Part of a small language model's weights: a variant of Adam for these matrices.
MLP neurons of a small language model. Each row is named by its layer, matrix (gate and up: input weights; down: output weights) and neuron, and shows model dimensions 240-335. Each number is 500 + 40 x the weight over its row's rms, rounded and kept within 0 to 999. Numbers have three digits each. A neuron's up and down rows have the sign that makes its largest values positive.
After each neuron's rows, "fires on" lists the tokens most often at its 100 highest values on Wikipedia text that the model never trained on.

L13.gate1061:470388529552493504497467473483464530486488528468478551507484510436519407556528467466519513464521537515553453529486512478491472509489531448508548534632514502510590472543604481484411495432472562521478503578480474542603473498496529494528491489534537494503497471513492471528486555476469490519
L13.up1061:537461491563501514508439550570435456456477505495472469508453466558477425480546492505437472590471553533597445553529527507544496545513469538545491547535483476485500497565543501508495450453515527552478549517454525510485489537494527561524478470488462544507531503506431491458513475419500495490
L13.down1061:537482548467550553503509582530550474536472488485437583616466551509581484437550447524522482570511554520464488500536495501441504479491442562495454503496456463494510473519482473548520529492456519511542505500472517560544485467551552524558470484452542484494458462506512534597506470459541444446
fires on: "-", " |", ":", " and", " \""

L10.gate1283:484453563465513497449462486545483523513498485546479557455555503503470500495507470479470494488490481526511400531530507471577548552504510476497550532551491490491558498545592487512433430496486449519523449461531491515533456490453508566646565477557459484466578490539547435499518556510446550458
L10.up1283:487479550427509488491469432480536561535538533528490532458501470498451486495521451493483505466477482543529457583503458471547469519497517506469526497510550506488554531546528473437450373457457488469503475480480492499514519488432558554581555483580455462494523482507552501545517500497478526518
L10.down1283:485513504431549489501498448459503534547517482519461520442459479487446476572454471525549561544415490541525494587497492540513457503516541455458430451443514500512484551525505514461474442474504451523546499472528463562505507476541523560487534493465512490476432515480537468575495526501506508588
fires on: "ina", ".", "ia", "ulus", "us"

L9.gate540:534547538423459599440480531542478479479510551568523526407518541478478463520490557484507474523469476557598500520488486506537389520526524495568474533442530544499523488544542495500557437490486508550488501496569511472507556470478519569493478537518471452523496510538480463496455495454480536527
L9.up540:496503514476519525471505479490537502531474524526479463555473385459565404544524475530510506486486469457496502476516474475486503495443510490467540513587436492460513559474481440478451510530481476493552594497477465491486461440477508548552501514516537538443512497529492482490473475483562536525
L9.down540:501530541499558502537482519473461475531528519556463515397462542462515555585475514498535527540558498583564503554446529466457460482480516561485500513464566524472465479532537527496566527508483529529481438475505512457547506468481495553450556494489465497515577478515452481460485535494511511474
fires on: ".", " NH", ".,"

L10.gate735:473502559563494532462513425553421505482482465536526446538552488522555410461550475480475488461536475536499500438501597532551487493481495580508504493486449519533538436520493369492464454531523527500468529456505451535537507535475508566515520437471481601494516524546450413486485529440491535552
L10.up735:523493525541502527453485517484473570462495510491545442520460457528519428533531444562519492510490446517499554499515517495514440432491458523586474587533525492478522503486469385460483475546463516550453499522560472547477557538495474499497531499490443578465452479518490494511535545464558481548
L10.down735:543476495526528515448469522456543564527521554455557530453461540482454444481584452514511522526463465514455557523459538475519484499469455520529491560497488461483545551506493464492432467511496530514491488526618488583489608549530508476509486536503465454428399461530531562549489526514566414458
fires on: " |", "===", ")"

L4.gate779:534477476519443497541438545478543480536441524506475442517420545487479465434538525540531523516510464430500474500433427527494461470508531530500494545509531464438512481488548460430440531492461487403507533570486520489489481483484480586485494473443505525482486532509490532470472521419498502527
L4.up779:526475493532411548479468506440456520514502437478525440521545533411453542513478546491582515426509526458460461564467441469504465496508474513426471566448502554493453517466548425504499519507556472522521482558474496536442488485488491565460516543527545484536527463509481489536540451492503446474
L4.down779:407492458437502509459463600561483456479537461495505571436502537487496500467535442432520523513516449519620421407466543492473540465433511546448573421551455513492497502585528500463569520451484556466418462532534567516481500439513460549442517526447502497461535526481421475561529486541539438368
fires on: " /", " for", " in", " as", "our", "="

L9.gate1302:529583501510433530453477387511428485508512524512521476561491386389431505492528552500461476511485513420507524450483500426482473467560477469565492540487499470417474475482510502484443411499497493491508534505519551509484561388486439492544504512420540538500441589502589428490517539523546507472
L9.up1302:455465474531529486490460464489515522487481469465488522506436412499522497488520575472455530555465460527537520462529561452489510498503584509516431511531521536515473565518470480506518461412458462535460523485537502500464528434485507516477451422533550496569466518519486581483543533554507494454
L9.down1302:515484513436453510480493443602491469528443446439434417519428498484468465532460538484490516549453475493460469495507500459537556482533438516487482466429499519470481493460577482471515508491553468552412522475467534503510493513474536583499516444476499492597472501535394528408572546502538512516
fires on: " |", " that", "h"

L9.gate459:469539450526522546506481526512549455509441449507540549498461480541489515447555540522530496478571504498467489472546535576525541494499496522531518477546497427499440557488537516527445494497456506490473460551559460519468507566508547530474504526448452467482542516572473523493498589500493561491
L9.up459:448449515442483492500499493452470414541444460569593444480558462518514493463478529498524535466438491475581505500503478542510495472500483516522511524477522471547493530511566527495575535493565518516518510447487504500477496473556516481539511504413418490468542521486435483492463490538481498552
L9.down459:456545527532532421534516418507576475518574499475508529519528502456457447523461513390561461533499506449482509494480454558489451492498560504521507500490485520515556507471461498457486496496469543481483555465518556496548509458469498556442578518457492452457559495509574468462516473474469461538
fires on: "'s", " his", " (", " left", "'"

L9.gate428:425452495482493523522561429512525457453544489597443450490531533458453476509568501466513484539496487502493482576559510479555503544543493467496496559478503529524505450530489449545487498510557524519455546532455467494536517501458549527547528512543496493608504530569497452477492453610481511421
L9.up428:586468506501420465513470404421603483555548424500485450514486511454532466530489574482539572497465419475507481481572518504490428570507444461505481533499560487491496516454528472504504524494469541606508479552493509433558493515473539519510489514506522495456452513525520527441511462507456488430
L9.down428:575588415513475502545490513499448460498569472400513404504499491505509506564471509476513521482525527505535475485586520540482441482444479510539526497475471615549554507483513457526458468498461523541561511494484499492481420522476465547430467522470529446524489458475478506481509480439502431447
fires on: "\n", " not", " of", " to", "'t"

L4.gate711:550508565543525540504497490465534524492472483568516504505473509523484464476551544507586505502528501463507522519545524474494564495522521485522517523544564422494505521545534401460485478531486487607491499525448541498580459595424538516532442536503522452495537464474518500502498522540478459459
L4.up711:499515484548511552567538503450505608499491467552430500527482566498533473515455544499564567516478526487572446583475420399465518506492477466461521446490519505556501499503578404494471449477490511484494508494482566465519526515480528508453484522516488493474477523546529520470510529440511475510
L4.down711:427472480408425548538480533457552470556451501487511516413501402485563499511442423461543555527481512600481420479486546514501518495461451480484546486433535560481487472457505580522471452515528493450532508467521437544449516450498430538477503495432507568569439505454453512521478523465465497533
fires on: " as", " of", " to", "&"

L13.gate753:506445519553509553522529526568422502515553480543528494498506497519536495517527481500538504592558468544482504466503517495575525491523479564566458531558521507466504521588515498511431435469447514491517447435476472530518500488505527482525532470542498471570539473484483491509541499437432440482
L13.up753:514489522544469525519527585435463498517469421396550488542503451534537470496580456477513459543490422495500556493502500514471459455445495553601450520534448486525519548500535467566496396490450496571529519475556475530506544496520527466445518511462514565497524467466406576519488469519476438549
L13.down753:459435492499534499539519432449515541504508391378521433459470476468502479577481455522495516521487539490522580479435523457498493508489527424545445447545466469616530490522512532561538435531472515498535544461519453481479582546497459487457492544444483489535580475462476548497476411461512458560
fires on: " |", " played", " 1", " 0", " 3", " 5"

L13.gate486:492430483449481499514488501486416470477496468520516578491486442461524430511445493517517603510529498507487431498483447494493435488472494486434485507507447550542571485437465472516472512465443480522508419519502444488461399487531559452488511577405526476582558489438500526514542513469479596501
L13.up486:481470496499559414520468437559385495499507520502523566508529502515558574451525544491550541560555532479468466521514497510474450533507500491429533487492477519561523444461390505447539526527517488511531529506489489425538515486515542540513463488500464469488520524495550513474487549494498495479
L13.down486:448570529491465547455514467439456558543530490455514527509507500545481502500434525454518520514500489477531528515522459502544454510508507505490500455483503479558463505473458494475432523510553510525481498522422486487510509511473531499466517502455493438503516453574509561529435514487454524449
fires on: " the", "th", " late", "-", " 19"

L6.gate1254:515554526534487479442528485566512511512520579561470521477562475438509441429555489520518479526482430469445435426516455466532516440480473522508496458524487549422540499552504463496449426493384465453469511477512429518454453472438530444491441542495492445509472529493586477505506499533519507529
L6.up1254:528524455492515467509461426505554509532553568494524491505510444419504558477498463551462502507471488564547529501498458489458553450490513539520507541475515531477488607467554519492536502568446481504521571471620479497437555484470479467485449552451531563462558502544520516508541543503542546539
L6.down1254:485508497476529490523428393465549533484524502532591511478486538457493502475428501514466500502479547518542534457557449479443535521491522505503522536412487574474499547470564471469589544508481520545484536499495507489501460447507560462548457467436539503456459494534427519479569542590448558543
fires on: "0", "7", "5", "4", " =", "9"

L4.gate865:559492439493473406468529481467479526568562564434493523505557500483485478463509508524471517511507494493495447486494570455555526472502472561500499466490521475536472555469524507539455521508462520514475549529478473532489505510518500515501516442571534555547492511491473505499492525364422526541
L4.up865:505480551582503606492485523497490540474484446491492545490464514481500476501523531504502458431484576507484529515511532464403522543483467386483482520513497533462497481436475558446542585461544440545490446548547557519592536515534511487484564497520484516534470509445517561498482495545497493486
L4.down865:468438470492497540499537479420495600550464485475487479589524488466501479479489499463544549567528458547458537497454474522444529487485449466507475498515474513456461516504526518473513538502439538429541563569518506531503405558548458551516567489508514517541476557455473542533485472551517535501
fires on: " in", " to", " of", " from", " near", ":"

L10.gate71:434432534502509438460498513520486474515534547568465558528491490548484512533509470498452518506578504574516457505497558469513545551490598526404509569579546465564604465496541506446536470474518502545532483500469515498479430441504490580466458465448594566495453508561509473524466496517509544391
L10.up71:459402544532478506517555524476568510550485498530464512523485492530463546553464504465455484462552503503522457503412510486506521530500522566461498482497502521457561440453505479471565454500449547471527399517469516502479480523592488546431415504514432568512499563503538507549488471485467509464
L10.down71:478496406497514460460492509460493495497507429404487517504553495516461523460549474424497480482500520553509499519431483520487548495521529498539467478536511526495496523436535451505528453454446508531535467577517500452482507407555510471457455522558425435508434464534518598494476545473503469528
fires on: "\n", " |", ".", " ant", " is"

L4.gate601:430479472587461493519543498516525488496479541526583503497503477480518496550486531485488463492557519514506432468567427532580436474558500456466501472512572459526508545517461508440494554479465480473496504501464522520507503535544477563473483526544496448477481561484524470500462544532530497528
L4.up601:465520485545558441525503467509497429497458480490471499532530485568486568545433511476487478522457487526591582517505534510475485529505444485460500469417444591424417521488447554497444508503502514496528560504493539489409481472532486468538540502499475491439537533449500529417534480494463430525
L4.down601:428503528530476479527511480463445498524516520503519467527568523495511539503516564563496467551483521547506508519505442488422498521464544472485478478511453505524447533446475534543506472502533464452485502494461499502507477486542571473449579572466496513459528406538512481473507462397491482456
fires on: ",", " which", " used", " added", " of"

L9.gate305:456528492503513565449638532493565538550459513478503480497539489530537529474524548515487494486482474538547499427446500505465472495493449549475498469491486484494440431494545445476492484546498559491555472465616492581462486425482569454558574519526492470534533500454573584512483538510491470507
L9.up305:545480522508528507501486503528517571493555496489439574501512519543560545491493564591495562450488419502450493496502475525551523515446506503551466521525469509429453531534496572513491523536494488548535520503527426566502459465549463504446533439513500515502491488538478442484448463422491537479
L9.down305:484476550479519505517548555482412467475445513525522539514468487512504526500470558499436510560526533493562465492444445426547477542595457538515495536595548580501471496469493536467496541531551456595501512469478463496491532497529502550471515471483549501490397491532534544561502424531526500537
fires on: ".", " to", " that", ":", ","

L9.gate874:469553465507492545507530561498485523509562483508522476555604530535424455544561461508480502491507470534455494528503518535509546522519525501510495524534476526469452517486520438422459498509454447444517403556428477538444514528532514539531514489565425468529557445512477522550553495531421556458
L9.up874:538514440529468496547510475438474477587566543492491505527526446522465521552561483495477533505478551515474524546574483476476497466478534511473536517502466493507498488441479450457465558529530468554523496519456516506427543556518462486526449470523536517541526481486530534548555448522453504429
L9.down874:528556473531523526525445466494485546493552519483539553566498469455503495499503529537529526438484468517531497557509473443539464510493446584415487468462523527492469435407462482549513549481472524521546431460509500521481506522461515516559459457507558538541574529491484467524512448516449456494
fires on: " as", " to", " of", "as", " in"

L9.gate1316:519522476524422536494419486555392468490530539474528472523503530491470487419523508515516441486492514493479431461479478530406500574531504429506514458509447511530515456430524552498436502508518388368483504415505499493491575479443499588493568445473545525435465527517530438509456506499467471496
L9.up1316:483490486514499525482496536510547516520482540520475511502467495534451487561570562513540505461457444541508536422592583550498461434489521450488496452521448524516459538471572450452542569520505445468512437501509539479434510528451517513463508561507421503497544458517465481486573549476475508477
L9.down1316:442477472545539494581494500546566577518500456546451536456491542439456569510541504437451482586449547529516490478592554540506466397439501512505504484556498412438388552462537473521467469552589476486477518484538545437521440432560534483486507569418456501465436509569472493456549499505548506499
fires on: " and", " in", " held", "On", " In", " at"

L9.gate219:489549481504508561475539495474460443456476499564488425487536484464559534485595554418496518536490475547479593492520541464471494524512484603484498523474528543536455521527532498517487500573533464546511506457461430565513458469532568457472518539495460556575514546467438511540534491461478526500
L9.up219:493500430539466498491566460548520399512524480527506524485533570513530474491519500446502523575491548489487533500503451502544527530493509473469570555484418482485487503420489510466482506556527565517525482437484460492577522506478469459514549525454517435592491488502524434482572476480550486479
L9.down219:504526490490527486466420499468489466466512544499465500587544514595460475433485553590421467534459484486395576448377445515448503528489511524505515526541535467498507514485420526545456532569526548512463529530583486555495470507475493490494511490441485534505525487522502517534581535495580555439
fires on: " |", "K", "b", "B", " 6"

L4.gate65:446512540513519485500548459516509547478414518502485515510541551466466547460557493417514441540530423456556452501553524499484512466497532481466503478512561511463490477527452475413496467554461531473431500445487516482480515471453490484500589487488465408473492542455443490515426502516524548549
L4.up65:433478532488532473568468482533470599470492550423491570496544578476517589538515469532466573488478425498502493548488545450436557594526492477501483517476483579469509442474472502486504459496439536532449460501405545444450551487538516485553621431492530455552493530512470476446424475430444529564
L4.down65:579421460480551444502449537560402530441503483482502526445529489608560475484437491499429550496545485534529493495433544427523459496491438530534500533555471545489489548503473520487518450483528441498523408526585528504486445520542511523528487452458576541510463477535487500462474501445441408481
fires on: ":", " (", " to", "ase", " point", " of"

L4.gate1309:593478487459498421447533500515497477528522521484443517521472552505462457444496580563502421465487488547493443443441552464502440480495514585478506474458538482520478513487517516503496526431469568540463456455533510547489469554460597556495504488485495538502466610540553449474535553448429503477
L4.up1309:554537467492486495440565380457481529474547556439475505514481587526503585485526534593455409456486489462477470453463475442487385499476468598475466486488512541535395471485516506462460536501550542559522507482507527486581585539538555473520452463476498608507480532474536516498464494478485498481
L4.down1309:557510497519498526591519498516516539476487535511528430460444533527506562561483500526517541494477485461498534599555451452595503559512496420522484468489486494558520497480438467559446491516519503548544580468516490499521496493526540444541511473533443620551516486475409516505499420521542495502
fires on: " of", "am", " (", "r", " m", "t"

L9.gate1035:498475518485530552526524494470489505498517494515505467568492510492528433479469534540506448550525440493521513474419499536571561491469563587490477483494524468517496454499622466544516515499477518459517469568471503469519508460523542565453535556540494473440540534540450531528470471449489460569
L9.up1035:490598438552578448513441474492495435565472522517479503453528507498521484467499559561509610449505479506591539493543460463437515496509510484535447493528515499455452535520487528567547475409453505507475512515493438540458524494521487524461562558418488509489556524448451518513537485549442533463
L9.down1035:521511494490474445516479498521553478449527484459506524457465556577490480486544559553500443491462455497522480458510484493458439492419498545454506524500522466403487549436538545480476557514463541507500545451546462533500489473535549578443474546442498444520507541446487479484458486467462484505
fires on: " its", "'s", "'", " million", " billion", " contract"

L9.gate1301:555510465534486533520446511517529518448484515502463560501599566507487518505522454516484449487491489496493519481520498548542477544561462483530492543428559484506529504551494544479508538483489495477532513565516493444449467470515495508502542494547539489526564530557480498586535522543482428466
L9.up1301:475448467510489539507519480502526463490427486590484491483477446533533492528524554569417559502517496512537487452449522502426403477418543455509539446594470464490536540480528465558527467475410536479471462450487483505461492449496505462539507550403537411549485474460561470474540588571453479491
L9.down1301:576492530522463598487450485479551552479435555484471544574522475503506515502492492511520431526493442533473447500585511474572500561566496438533495457457606449570514539459426490493506548535443542574546485483487521504498470456541495521516472513504560478439430469514493585545496510523548462569
fires on: " to", " would", " will", "'s", "'t"

L6.gate31:523619486567492548446496536485558473497478465540455488542514464449499517527596498528460455526489518461502464488545500560498525536524527485509476487486435513485505499514550455452504475567505459503518558465532469490618495398483499552545493507451468562508581536436562503513456494453527509499
L6.up31:466538496518570518529555529482578466529429495484489469482493479559571515472482531533537463558513504565466423473487501571450500510524493465516415548537541534478439455471567510505599453460450562500442509464495518548525538461530515595538559528450533462499501494524527487573500603495477466515
L6.down31:532549548537491489493494534478543539435423488466475484522511424513493486496504498453575487471529485485418446492562465560492483493411495565566451515496493479430506452447516506496530549461450568495469502524478545460572524519515497469543430541457489522519490571519521544423517530476554411455
fires on: ",", " of", " |", "'s", "n", ")"

L10.gate387:529524422519520492598432468518470478541469574508530497536419569549492472450507539517545501456527453503484543480571446439542525498592466495524495466587550471503491536527441502445496496487494440484484479513440505520544449493551439568464456445489489466469487524460452495421488457479446537476
L10.up387:490523488479475520544465489424513532520463514500417509526482473458486520483528519440470525463481455477494522523458521438516471413536483560458539393574501489571501532427549494466572536503545456484522472475492517418458521490501506500544550526539483572490465446413473525519534437481435501519
L10.down387:493540572431463521498511499453507588452490533556434525596581481422490522534453455476528545494403498528581454518456592433557477517499460484425523497508551523496457454521569528549534549503620516447532543466512522465470444475511446489542498548518536506500498513524534413507492427522567474487
fires on: " in", " 20", " into"

L6.gate1268:462512499517435532449517448536549433522477593467500536529597560428435529442502469531575457485525476498533542501553463479522513442494483581471490573566446497505528486540536510537401500481507454495480529461490493455489560512439610606494553531521595532528477539451492439578486455486426476566
L6.up1268:522509503511455431522560527487534489496490465474505492520506533478549503476505476487532568504538519503525516488517542499455545518465493489497467569421462517450508549466475556524480506539531460380534628499436558458399496481486489573464469520497473502508505582449506471499488469508502474573
L6.down1268:520491417540497567469529433541523457554484537528610528486518541535471473480525491566535483445520494469563495481549472484475539499508442491531475502504560491491564475467506504511468536542519473482416495552472452543408506434540546550464517588447540498517400492441478555583479412490454483616
fires on: "9", "8", "6", "7", "0"

L6.gate1223:396465562538538552523492527497458565510501474479571476488487520472547470499477538411505560531522500464519467528552528483514491495549472551488585449509513595535544474527445580583412472596496506527465503553448505465499392496545404513489499506506449499582468465453426422480497511459502527448
L6.up1223:423437505483447480512548411451522470501511530508503503541561522528498580489490499496528485552416589585492440539501517496555506494521449484475486480477454510497481529531512530466483508484558525517491447477455465469556527516492463526539494535508559551534507565499486520524517511475468552571
L6.down1223:517450454513478526506466507445532489501507500483485556493457520477530530506510518521481531509465516577492463597476505504521540491490528477458473518361530474462447479469526524448500535451565531556494503513529577528413564502449603525502507482496498530542453565504540508579512496522550475563
fires on: "'s", " other", " of", ",", "athlon", " than"

L10.gate280:466482530487463491509517557546471462551535504533469500490522513512566437496521512475529506514483447491485437480502562474487546450453535534532510515551446493535510455547571477519446510561435510469532465542463499512557523416475515494466481539431546476568526507506448424498443418512497528468
L10.up280:473460523419508540505501445426510464427551544543464543477497470541439526439443520516549474465538550572480520496490465501441540545431539516467498457507458454451450556578432537512505452490481542485489524448419438462557498504450529501589534556476532494480500440471619537527489566487446513486
L10.down280:523520553453548509489513510476490546546504543522466551555447484518504510530568476499543566503581504546581492466510561488520513393521441536493438483546562505517507480493607566528484506446534452560452511459461533419450507423489487533456534485504469468555530476550498417534472537422544499529
fires on: "'s", "/", " Football"

L10.gate882:418456555497472490487478605459468462483499518572495557501634493525511481511527463479498510534500513498476515464500528459549477495434473517462508561478435493479571509496537507532517420478496501527511480446488490493569492519491521500551419557521548468479477481590545439511524562549468385542
L10.up882:509511550475467522445528582495568519433502534584550492433517455497514489516498422477490527518459485449467547421464499482501410476413537557478511558493504580544454488488488515465496431543411580513460442511519509496536502468528523439443473526546557461489435456597546484547563519473512355501
L10.down882:491479487474528552461455606497511485502499489466491569467503512457478491452475503477521544507442433500539536485510523431416471493564532524557569491532505492526384472476495514508515467529464454482448461485585506523440543477520518503423507534396473478478473483533492555521548517536529526543
fires on: " |", "A", "ack", "|"

L9.gate1032:529495449551486545476540591484510473555470500509477468556484414477574477534497516479524508504465461518522474479562390449494456431464523485544536548460474497503485508517503491487448543488511531500476537456533504432487460511538468504581520481490460437445507446466464501541541530537523574587
L9.up1032:384436517521590478514482472515454472424499523437566544511553430491531504580505527527510462501555549533492496520447546494574509447509458472485557484535515541484459604492516449547496440490516475553549485553546474557491506467503523450562534506532490452472491550504474456471504554490509453483
L9.down1032:482469491495515523474476455513514448471425463489484582556555462532464580484515479508473582517454513489479555423516469472509411467523440472504572492514493509566455489586422487541433529498539532411504459527472520447463478439545539535509463542543478505497584498521542461500518514452534511557
fires on: " of", " by", " from", ","

L6.gate719:442489554509535482508568558530493500495522460532480502482486515453555522542514471390531517420469484487584474521496520512512518537522511409497504460473533478486503491579543541465442474512521492391534538502447472474520521484474500501491531477524450464481469500538500470488483463524550489486
L6.up719:501490567538489586473490546478466462476578488434487567474384532457511478511505535486465485510517457485492571558546449589505520518515522513554503568521464572507474573504462533485420523523578472515511474509515456505479533465461539495452498610458467502425509516508546487571507458533512489525
L6.down719:473499534423471526510503435508418505510517523504504526499536518481558504468520543472415482524530479456535500453462505507401485445508463488546490403450524494423561478522547513467432534495525434516428434533484483546509508526579518553471466517492518522462482594492462523508434557509509503466
fires on: " part", " area", " club", " family", " just", " Succeeded"

L13.gate318:501464529495445550510522508541511524517467434573533534547539513489462439482567425521522449570481457558541599497415560463529445487512425495510507497579491489513477439486426463515557501475507523473475485534511548506478544483488538549483563509501472542531462498508505466558487517505482482518
L13.up318:510504560538533555488471482525498508498501503472532451541573469506456522518484495495458554503494508442509554447464534490486501490482448513515517506453487510532512499536466480500482479566523517479399575502482526430535630551495528530565489481494507600470454481544461528499478463498484519545
L13.down318:531551531487510531475444457590454494522504550496550496488551526537566509547530482577509547483550535413514546478495502461489517474506479520564497481495487561532477475490463497474511482571534480518455526469519449507565558521483456498470544478530456569485490487537482503475539477502502553501
fires on: " |", ","

L6.gate1336:472463491566491538511465389540403416487532533554514504564500552525491459449580531504441516438459572495533525495504502534567537558530482444510507503542496533514496527467485486436474481496528463504471520461480528510492555490542451509476521486545502521566507510506564499545517486494443578483
L6.up1336:496538449447476560502476526519460580570600486556483517506521573509472497445520451441529454498496463427495475523446442539545527493572519498585469469485493509554465522510535433459500593577497492478551463439481482437481543505560512543470519406501493569532541547507474482506456494430481519493
L6.down1336:504495544422477532444457502402514500455535486523461551461533563438524449534427487472513456507499532498479493475502551522516532516511546519527546391529516506514511514478428563572459500525503526508523452554500511514532527439519478532466543529490576499522519591483479564530509484534475446512
fires on: " in", "|---|---|---|---|", " of", "|---|---|---|---|---|"

L13.gate1243:489503583396543486402504532497497466552498478495471582490466500389508543473541497486533595523526460496503414409498550517464473554504550484512535450472485513525472497469545508501503485536518438499490528505519514535491492504488547504447542522507458514538497446509504454458453515482448508445
L13.up1243:447513394505551440461472533507482469578485462533523490476506463513530487439457561609503516508486500436527478524429471530456577545480496492569495493507474530545485569545518487462536430528513492516428543481478448592531499461472575546519554509488568486526515489516460499496502446445493573483
L13.down1243:493496514511503549490475518453482470433482477488546509566517523479475454440483561467453480502466468540577476472450485511453505485503527538450496528499499425462512471526554514411512502518508542486499538498510538472586524539486537460520431494558481529578574587495565523440456513501461441494
fires on: " the", "'s", " its", " their"

L6.gate354:456461470512458522532564465496512508497503529498460482485481491485503506511476528527512475535508540496520511463496466559577513511591448494456533458526510554517499465502561511498540497463475495482462483524460465411590500480447496508552521516538497473577542467470541437500536539588533508522
L6.up354:620516500511479414474554475438548501457469438532447477533518498492453530493451450482496543516487556472502485545440452522442456501495509415502542466438565581460483547510477512475496441467535485528523483481468489528529500494449451509478487477457480525489502502527476501538528600576494518502
L6.down354:515523484502488502489461482503556452444426478513482505474525495441495474450518586543491528496530438481494506565487475498455533511461535520467462487491467461482496473537537517484512510454480484500470518549460509511484540571544584495517517458493494595489445502514517518522452451475475480467
fires on: ",", " about", " of", " around", " to", " by"

L6.gate536:472533555520517560484561505500436553513564531597475504556474497530485467514591523550568489434545438400443502597562483505526511478523555454553562558463424479514484466497503494429458501551404464537501456516472477433511551549488528489503504453558403458488503477536483477461539449477478486467
L6.up536:456474565528506467492507551539462457401507454553567514509423544465468436560459528548546519492512531470543460552495445434529508516497541520529498419502565519541458482400475451423515514531553475561477482506469544507533553528449463530436474440460494508525507527521497523444488527521500506486
L6.down536:454481512518532536543480476461535459545501403453458505510554438461461541528454485534497562511506527519481596505496553436498474510558456523468496537489545517479416552479491392521484489467485424493458611490458514467569499485516526502533546496513481585545477560417557508455528551521456575527
fires on: " to", " than", " Night", " as"

L10.gate985:465564470496509499464559572560537492472563548512481461531525423468458482533525473502479525556488474491469499492492489452500488466495430510470532524558480495420488541489582438502482465525470535488471501541526454516458485449466538470487486610505549524519537527484464479517577499416494521452
L10.up985:480580479549520505487583519486429502442460486567471499479558521497552501557557433497496518467536474534435531507560563490527449486566530549435493458467461502516477481469587502481527489553540522552482529449502471467511531514506601489552554543460519481479498501500528414549548475549534529521
L10.down985:480542532518509513472494519478513474489418512455477561481525486563554548527544514551480497476487471455421527482526499590536540488447520362429480473505483516494472445402518523451483512548538476554473535467534495443524522450541521437500491531528471467526541449496520536522524483546460519543
fires on: " |", " at", " to", " in", " which", " 6"

L9.gate282:537472493539459542464524502546476454537481499494537484560497554423491569513526499490617429504469428480501422475561503414574487508534464440451464543468499513438602465567526476498469454486508447499402536489497449498574568494488512583526514486494506469438504508532502453535434494528465542451
L9.up282:466488483565505514442492499472552467539448512420531426569497511473490482512550534465590513510453447443550459492432531425449426503416520542497449496506520592465507514536534441468542464487473481512414544473491473541501528454426503529479461456496446499405479482534418477615510512482523473528
L9.down282:470510468456530531556450462522570508553502476514531504481496494558508478462494486454489482515440536444499555493425461482430498518486514490515490460452453585526504501546516450467480492494529492516462574460463494499443521522495478473380467460487554498452443482552469434568512481456550556559
fires on: " |", " billion"

L4.gate1058:540524507585497518480493498500490499476541490498449585493607488546503430515488500545536513492503487526493454467529450491485449442587481508556479497488520479543485482515494509486458500460466521481499484492444465536549414472531443516431474479491491526486449535513499565462504485470522548454
L4.up1058:436495469441516418512498546512465498578514481521502532491527461508416513572518517582549488433460480405440446463442503552443447475459503497492485473638434494523481554517485520472542481486579422524505462537521572499504497527559533490558517479492496536542490526482473458548487500524524548510
L4.down1058:440480451445494456531468517508523540537431490504549567446442455488521589446520428483522478496478509519456592482480614545518566550504468601518522445490526479519507486487552538542478518517469464502482488469406440408495564441477535536512526553537502477481489540492439426453480522495528519464
fires on: " for", " of", " by", " over", " in"

L4.gate182:485442477519509477464469521487507525477504506453463440532583535478465505454499448434423557510521442496444499485553512446479588558529513416556544462581478468485458501434440485458543512516461478498440472464502536517553528543506471452568460431563529510560393527503458401537512432386450499472
L4.up182:457521496541509509478446512493509451481513524475384500519459426450505494480488481462472490451481483549503471527476581521538544447614463452575514514451498472450509538467508509444528477503499478521474506531508525553487577575458496475538382519526530477566496512540537427516511469558443485453
L4.down182:469529420497520480528474535454487529512524532432568439462552458443484494505520529525519437494470408525460462531554477476440505498489506528568499471494584523533467500512486464438583487519507466466511493535563505462482512529430446534541493514529547552512458512468464451479476451491575515583
fires on: " North", " am", " to", " of", " air", " East"